Weights of a small transformer language model.
Size: width 160, 5 heads of 32, vocabulary 875, 3.38M parameters.
Architecture: LayerNorm before each block, biases, untied embeddings, attention and MLP in parallel.
Training: 179M tokens, 10895 steps.
MLP neurons of a small language model. Each row is named by its layer, matrix (up: input weights; down: output weights) and neuron, and shows model dimensions 0-159. Each number is 128 + 32 x the weight over its row's rms, rounded and kept within 0 to 255. Numbers have three digits each.
Before each neuron's rows, "fires after" lists the tokens most often just before its 100 highest values on Wikipedia text that the model never trained on; "fires in" lists the words (lower case) most often at its 100 highest values on Wikipedia text that the model never trained on.

fires after: "M", "m", "in ", "of ", ", "
fires in: "new", "members", "canadian", "memorial", "canal"
L5.up158:088156138151133082137110170113080147153110102122127114123082097110206115192145065156100110154083196057126133094138086191127145132114153188127115120182140122126118166040143123146121118160161204169125079141137119104208175119139122169064122135151118117098151159090116100099175116135165122181100080032102121131124156131120152166168132155106104109124129110117172140126159154133107118159110138140129102148202110116126101122074090140135160122125143096116078164131132139151153082157059129
L5.down158:122131149131122136132153071090175122131094125177138088136106152145105129162120162128093116149072144142125181159169054143108155098095135168145088111076134157161094121144176168096118110149107134104182104091056152154107155132200120081145136115169138119157129062156116207119085107161104100150096114139084097161149164161132102118131198078136133131130071083174140098095148135101082161109145044152086128089086136087133095146203096137130169176113093122169146108156159144140184109156146095

fires after: "iv", "f", "si", "ever", "qu", "man"
fires in: "five", "six", "several", "many", "four", "two"
L5.up29:094072117135171109142114146111116112147133130163118122148154154169130199168114102111149148145105162087127085091183141052144106144121110135177125125082124098136110139122115121191120136106113107154105118128103140142135137122072134127120156181177181091078164174114134164110177102151157146130127144123051155165135098026151150123127104168105127152079124171159162080158049131162074153182146093126180118179132175119104168139097172037111116147097091128067150132125109121129179122170105086
L5.down29:138121172168096109091105138115125182175130088127100152154140114126183120138185114114012181105157104139132095172163146113147182179109131094132100106100139160071113114082112131166132165120090180128086123095162104113102121147183201126046161136141136130120173103141097118124101128145121142148136223198073087173115141084111151108134121110067075078115138110105158132166146083153136150126144156101131072140124177117154135195112123086115165168115108120155115150133122121100144145127076094

fires after: "s", "e ", "ing ", "st", "d ", "the "
fires in: "order", "single", "medal", "singer", "ordered"
L6.up584:146115156119101077141127059133117144133204113086065101125135075139164124084048037148123135110112105142142105099200138159122160119168152118115079130156156203178091154124101066158139074081126125139127115166149145145111117180099141112160148120082162126161123118124086119156138059113093200102141131087099147138139136123133131081116124161121183130150116125168154220143139117110123105125149067122153068104080159145109094187126093126111115135179136187144111134136121127115107142148190151
L6.down584:160116124101149156145120144151116089082156178133080121094194055115122121094147149117109076140165124104109160154118135084082167091153184078140170103105072131120133110125114099103111072100111171161099092158116082173133152136180145151140139106101094143125099119139070143141172136045080078203175070149143117146131129182140133147094119199171164097171127168125116138161138136134154103193131077121153171122070086117114097130104099191145176164091179137134132116074112165135133154115153123

fires after: "es", "Di", "di", "e", "m", "per"
fires in: "professional", "district", "similar", "received", "performed", "000"
L5.up435:117133133186109135162129137159178135083180095142132047116133199159131114142200127105130109099159134064086087145126071148080147122184157124141154130109144141100103123133139151095102076145143091073174142131131191169109158130132142148143137154169152095104110168094103075155190137142133122095143171133099105220097177053167145116120131160026161164109102182120158144104099090123074118163132089112127127171114113116133087155096122156153116132106142161118121160102100112156189160099120137
L5.down435:096107189160146100180117102121166135147129154138146170114133102123134135089127094123146178141141173181135127092119142106167194092123050089113053093173119159150126152150126149145111100072124128097106105150116104081183136084120137066096153042150068121150136149111119122158166125124179105169172146176138113096116081085148179144186134089199125146102133097124121120146163128105126112117114109121163061148131114066212177127120113116103164095117111122209142140103153108084184136123109096

fires after: "par", "Sept", "Nov", "V", "Par", "Dec"
fires in: "december", "september", "november", "parma", "baltimore"
L5.up505:087107060173085120129144141104136118133106104147142138143145152132117118128123085131132092083134145167096167101148166106166095147124207214117056170163172115169106192077044091073131116157143175138077111105131119146123119116126120110163122091106158173128128099106151123118065171109106138173174101059080167127188120064167091099126172154068127210119138128110127169167125144152153134117091125150120130173152122088152125174172130156110129088150123149099144136108133147073121080116159127
L5.down505:134104136134128182136105141105160115073105064120172164077143149115132149095157173157120069174087106141195115140145181164134156180153130158112117130150128114140040095105142109156134098093096180124127115096134102163157160081104133120220181078107066087173109113097092137133087166129131059151093120186143131113115170137132103117137149138160104178104123181164136158103087151120125150108128134140133163120130144090163140112149083089125081107140128113171117133109125129209126062159088041

fires after: ",", ".", "p", "2", "3"
fires in: "000", "5", "published", "100", "republic"
L2.up322:067094085099132107119130177175122137141151106113085151107117122166108134057097084109153118069188125111117173128174061131117133148121120111165139131158138126073134175136078152100139111127058179091133147124144155101119110170153107134125099131189110072135165102139121241114132098085141128124104105147096130169183115143080135086149081175149171109122134092117148137136093135094147151146124158107111160151132057144162139119134106138116117103102106201079158145214136107175151073127203145
L2.down322:086098168148122100119162161122148152150126123147098125148123119136074102099072165129156133100160129065076133149131120154093179136084102127189136108153169094113117065084104149102166141098098170088139096114184197110135119156168089122114091101112102133171138193153145210183149142083141137148172064150089165201134102153144120083170115111113127167097173141151130184136080131121088110081191100120110190172133112076143114156117078115136144083068137129100108107148120116114190118094148115

fires after: "le", "e", "ou", "U", "b"
fires in: "released", "group", "museum", "us", "based"
L2.up248:092104082108143192135119150203120139139122156121171103055111139138145088171183125130084097117138151159098172127180113121092141107132118149125127127171177083126120164153161081133160149118131206129157077099149140143110115188138086099118135121144122149139098073125108174156120183161135150114174090059187053164122134130046149130139127104095158122101106116137137104100066134132132129101087100118161105122131149138138113177180119227180061116127120160082185114123105099135072123130131103
L2.down248:173181162136096107152144185111100149144087106127142109127163160112077144092103148121087099145147024177200111111155143126083120116067116171086102119130123120190166113150132184135102127167134128180077165108128142173132115123101163109163118181118104125128173138130136134142145178099090070109093170161134127136077169097127098148179089114072128140092097087115152138132127099113111118146097108145108086164153180000123147107131164121098139116146117144111135099098101153134164169185149146

fires after: "th", "o", "pro", "A", "O"
fires in: "than", "at", "programmes", "cinematography", "program"
L5.up575:161092133105090139120103063142094130164140061108118064122106185079110089140076200043112134112121070174151088151173109164140120134063102090137108167169112104098093129137143132134116148163140090165130128148117116135090122217115168074140122131104120082105088134134087152148105106151119142172155221171123132100130074143130121111143152178085086180155196151145140158140120147113127154153140113114113110086103091151175164164143124113180113123153122181126072168145122123095137170092096134
L5.down575:129125150121076158138129134112162090130109203143117136164088069127116165101146089137115099110120170105118112114082177078139111081157128094133157183123179132106186105132121085119114153154091182135068142112088150141147119108139105168187133125094174177112141129170109050128080170130145128127187070081101155163120169127133196098084119101167163121143155194119126114144182079138067109099134143161116157131181144106102131087153158143073147118067121106117171113100130158079075123121199153

fires after: "su", "ever", "ver", "I", "of ", "on "
fires in: "the", "such", "every", "very", "its"
L6.up25:117106190023099072121124141090124110135112039086164120113127075152118195209125174124102124145148120148123084094169161132098074108140155094123158135159146135094098123094138144103117099093072165136160192114139111157094123085124102203082149174145049131116141091097123150110143143121139151074134163139118167110114160112151143062167145162129125070153155159166149155167149115116149166148170121115152156126126102149120074059147129154135079101096167180128119120121118116132097169155152108
L6.down25:151120212110192107141199131075174133103112091164128174097117097105135158103142110189120165117150195130144076116143128129132100089157050141181120118073085128110124109148143176155154123085109130101122206092094174084156140106098143089081140154077132105138176121140136094107097141204116096092056159146087147119084137197154163118119086152141157096128099099123150181105112161137139122137147119140138095130121081113105083189175109089130105170111154157106178101101120168130091138129135139

fires after: "was ", "is ", ", ", "he ", ". "
fires in: "new", "an", "later", "launched", "named", "indicate"
L6.up446:091118087140119023138130123145126135139077175081160161165150094117135135108174135120134137165149112103094134116173110137192109058087094177155106098143195066168107142041115119166061163147140199061134093145119191107085158125142088096169131107157115127106116133187151168050121132143158146137112097125145129136137102182171105159181127100104127146094082120174113146122163185091138133158139143154063108103106157165113117098139132136114161141117090147091100167114120102102115097118137137
L6.down446:124092130088164177091107074099096089110113120151151122135120194147136200099088135146179044169166118085109119138079105076115137120159139151125101148137124136167089062160129140113087121144093155101106106123038127155142118113165163114130166157102128113145184088109131118140156076188122125086177106111194136138127146134110142119122175096066158159106059158142129180164130119074100127148111117148205076112097110175110117205147111132145122148178135104132132158118194135115156145100164098

fires after: "str", "St", "st", "S", "fe"
fires in: "states", "south", "construction", "structure", "status", "stock"
L5.up374:183132129197145086094075155114121119077126173070152146147147144135145139128127073147141148152066117121105232081147135082092130094165148157126127156151141106110191148092096108142134051167114076132123110087139142145116093146094155100153163147109140194094162137145134074106179134134110082105108164050179164137138183102117156101086127172126171077158174101190140127163099140146146138093126112145095131165155111110089145128118067128098130131141094070101154138128132138094110096175068115
L5.down374:110074130187083164095155132123173076110176141123106141147086142098128176105061141140155112165173168165153101125104163119092120120094092131156071100081114092063087078141107175147157095112153130099096168134117214112135085092139126109116171110137107140154096133112145105194127132126144178130088167155175146113114113099105113135110144137135093083137185117132169159073135159152148129097065174148189153182125131155211131109154112092167090134101159142104087157098094122169150064162138097

fires after: "'", ", ", "of ", "in ", ". ", "l"
fires in: "new", "s", "relationship"
L2.up348:157073103123153157142187137147140158140106132167143082148118076144172189116206099135130156139105137095128081041142163134157168065130112097171172148086106055095123116172161124144178123137139177142152095135113137176109096101132152091090148150149089085139157153175142141112081132138140106092066109156080095130152087133180144146196109091114089191137099173082129122156139132107126141164181147145153135149147101117151139139109107113080135170134130099132119182151092081156060090185173130
L2.down348:077123148093142087166102185131163154113123145141117106150127121108155134102181154133104116153138132114052139091152097104089108139158108084123147088123149114168195105137154182155101162131159099095141091142073151122195130116145127165052098177152163127148125182154118143164114136172126141124086179117118171091077181205168116110106105066123117121049042131113083137146190191134139082158142144079104066149174114141101123092135081137135152111113128113099118141063167141140144151124123099

fires after: ". ", ", ", "in ", "for "
fires in: "it", "which"
L2.up25:035067142150161094074142146069118167136125107145068206138127110147109082117132139118109106109147145121154107133112157118114153127119061117138157134156203158108136169155167113140171114135139112140132110119109084128131140143067148165197131123111141145091177135134130146128122055166094132126156181087068135121111078126128196127154147152138110105135110082118151196121109116145141224115098088123109156076122036136085164181133111091148105141125093139078191147139093093142102095146142127
L2.down25:099097108159144113100151158145116105102129092083119184140098125188170123117112144134143115107160149122150117152070146102132151146106069112167142118176128142138111167142165085167177132168098164164148153100092145110154109109097133169125134192108161119129131111111152099092125063166068170130138145126147138112093101170175200099179113099083088092066117095151117149115112152106161205149079107108100164068136019174125193138131074097207121120130109170092161119137107092119101123154158134

fires after: "gr", "Gr", "the ", "Di", "| ", "r"
fires in: "group", "district", "country", "cloud"
L6.up592:126111111191156108092137163105119093123196135140102134155164074087137138153160132091123114184141073126102127133131140117096124199096120142188100109076120145161081178142108149085127104119099081118106135098155146073125101125091095074131164102157149174139100111124121093078157113123154123116138147122183105174108121107115085141182155176109126182152126085111209108094097144145175132114093120122094106195124076136163031101114057146118134112160133128091158137110205111211161117146120135
L6.down592:109064087149170059149159102138145146131064076156140144186147130158129174146062060128102123129099181140114128159132139121071118097111118173184126131136124109142165168133133146081155172099122137176136107138103117126064127159132218197114105144179135122228140116098126165140065130153134087184097105184123138113130098137087073135121117077127157141140192114096135171120128093142150083129138114141086088113138092122052104165099125131129147157149150076140107113164119087137168117146136124

fires after: ". ", "\n\n", "po", "F"
fires in: "in", "appointed", "for", "not"
L2.up364:180199076130067145078194146058131145087129068144146158145118190141121168155152111089119117142097135071119148135100117090137147114148104145066110142111119124087115127145158123129138138130086092105147127102090074149103099134127103148123089138144114112084174136118205051126066059136122144095163102106112150122140125068156051130163122161148138153154151134101107130169130171116098124120130127132105171104158100174056163147129184086101123131104176112080149112133122148116168150217109075
L2.down364:135103161069127102145103143131156134163186123116118086141180066099125153123100114150147178086137091134115112104168109103116145143126212093165129168103125154130084072078114139159137092102130200094173104139131180119160112154124119113128145100199103115121095144079105173104159144100076079107097199127175139101088147151132181152105173043114131133154086134132166158078128154166112144106112109140131120187119158077156137134146129150147082121137110176213097138093104106132080115052158146

fires after: "m", "be", "W", "ing ", "b", "wh"
fires in: "million", "john", "before", "william", "williams", "to"
L2.up554:229124161090180209138127086184143117138094101125107159161042110167183130127126123096156117103062102142137112087159100198106136152190103111190098091099099114145125134120091110106113111145120167080167158151153136143087169127156145103103128153155179131162121152151107171117053122121174126121114099171072135154102138087141147099152080187135095138138155120135096117170139118116150122164094151149124142092130104130083130129085108198154160148105171108068122167131101127092137091069108163
L2.down554:163175148068162176108096088131122127136126116090104127122121141129207048160109082154132174148079056111129069124110114164084063158183104132169121078081119138118110164084073133128186148129100167150149132137155108129035159116140150177140089121126149103131105126177117150092113101166165111124117131124075139089112121178193099108151075095120102184142121146131115125181175108138142151181092142143149126098113132128099151167099135138148203209117137077150118160113111149098133102118140118

fires after: "A", "r", "Th", "th", "I"
fires in: "as", "they", "throughout", "its", "thought"
L2.up16:117140098095122124155169060120124145111150114147133211179137113176092139167088082091129120162115111116148098111094144151086174117143061137108140085079145145132163154136079153129095107059091110149145108160155168158114152148146092119181107116158115128112132156142180090095115107150099080120120121157097169163128115055148121136170101230125115158160167045201157102125096124138116072138134117152128182085125090143121106116125176150173068134131113145077074126191136101170163131151142119
L2.down16:159104137110125080127141104150124151117102163103117216083157099147097106144164108113082156135118121137092139170093093171055158127093140150154056115154156128106131124132068146119116131129111118186182163144109149099136135172088098159106140093216102195109171188079107103096102105160151083128112102121101091190148148120121122164105184187112167115133137170151095111092096166091080163166116088172140140133105172100123075177117171151166091097141109169116147100098114158127127110063079130

fires after: "th", "the ", "Th", ".", ", "
fires in: "united", "there", "these", "5", "1"
L2.up527:116109137140137148096145143160102124162109097131094108154147126187147131125165085102114112133103073072127108121154102153097148170077108119133121137179166108154085147116056145156136167134038148134167078098132171127159117132156170113107124076147172099116111152121146138079166124121145131122178156144117090146103116178091180145203102135138157053105107050068118136165165164105079163103104123154042150167076092115204104099141105115107077172138146125106135144154168125101108060102130108
L2.down527:108137109167153139125137121178142112203113203088145139133118070121191132113179125113105091123141110104142113085108105099114098075061174116078120124082103157133100178093148097131133141112079118161133091059101156117124145091158132157139151154137131153121135177126101099085166110125105155196109101113083177129126144156156205115109039148157146136119196133118129126155105114136119186137081104162112182096171116176114105174104120123077107165088107096129172161201123087162133100171145083

fires after: ". ", "\n\n"
fires in: "the"
L2.up124:114169117125104079127106086156162161205119124148150156157089060168116160146163139115127110160091101114161109128159113106137154101187089090114084149105101079123143125185117156123148139083062084195140103098112134158128161105091091160145093107164161071120135136091140102167078092161155120133131081139082147137139120152176087181114152188135074141134123132214099119164089141150126156151175148140120142117088067153115195110128116096171125115147131097028121154108128071131147091168163130
L2.down124:080165170120152119171091110165171146114123092122129110102172101100099168178124192128101158114139108088146120128103168132155103121194000127152115078098160140155106106173156163172174156116127117135106182134095081129076145104153103127112144119115138083121103081146088081124140128142137103141164140121055154091083144143135110120089155106100098157081103188151133177142196188157137135117163079103123163155081142096151145117175189141159121135167131096090118142163112115077107111171126110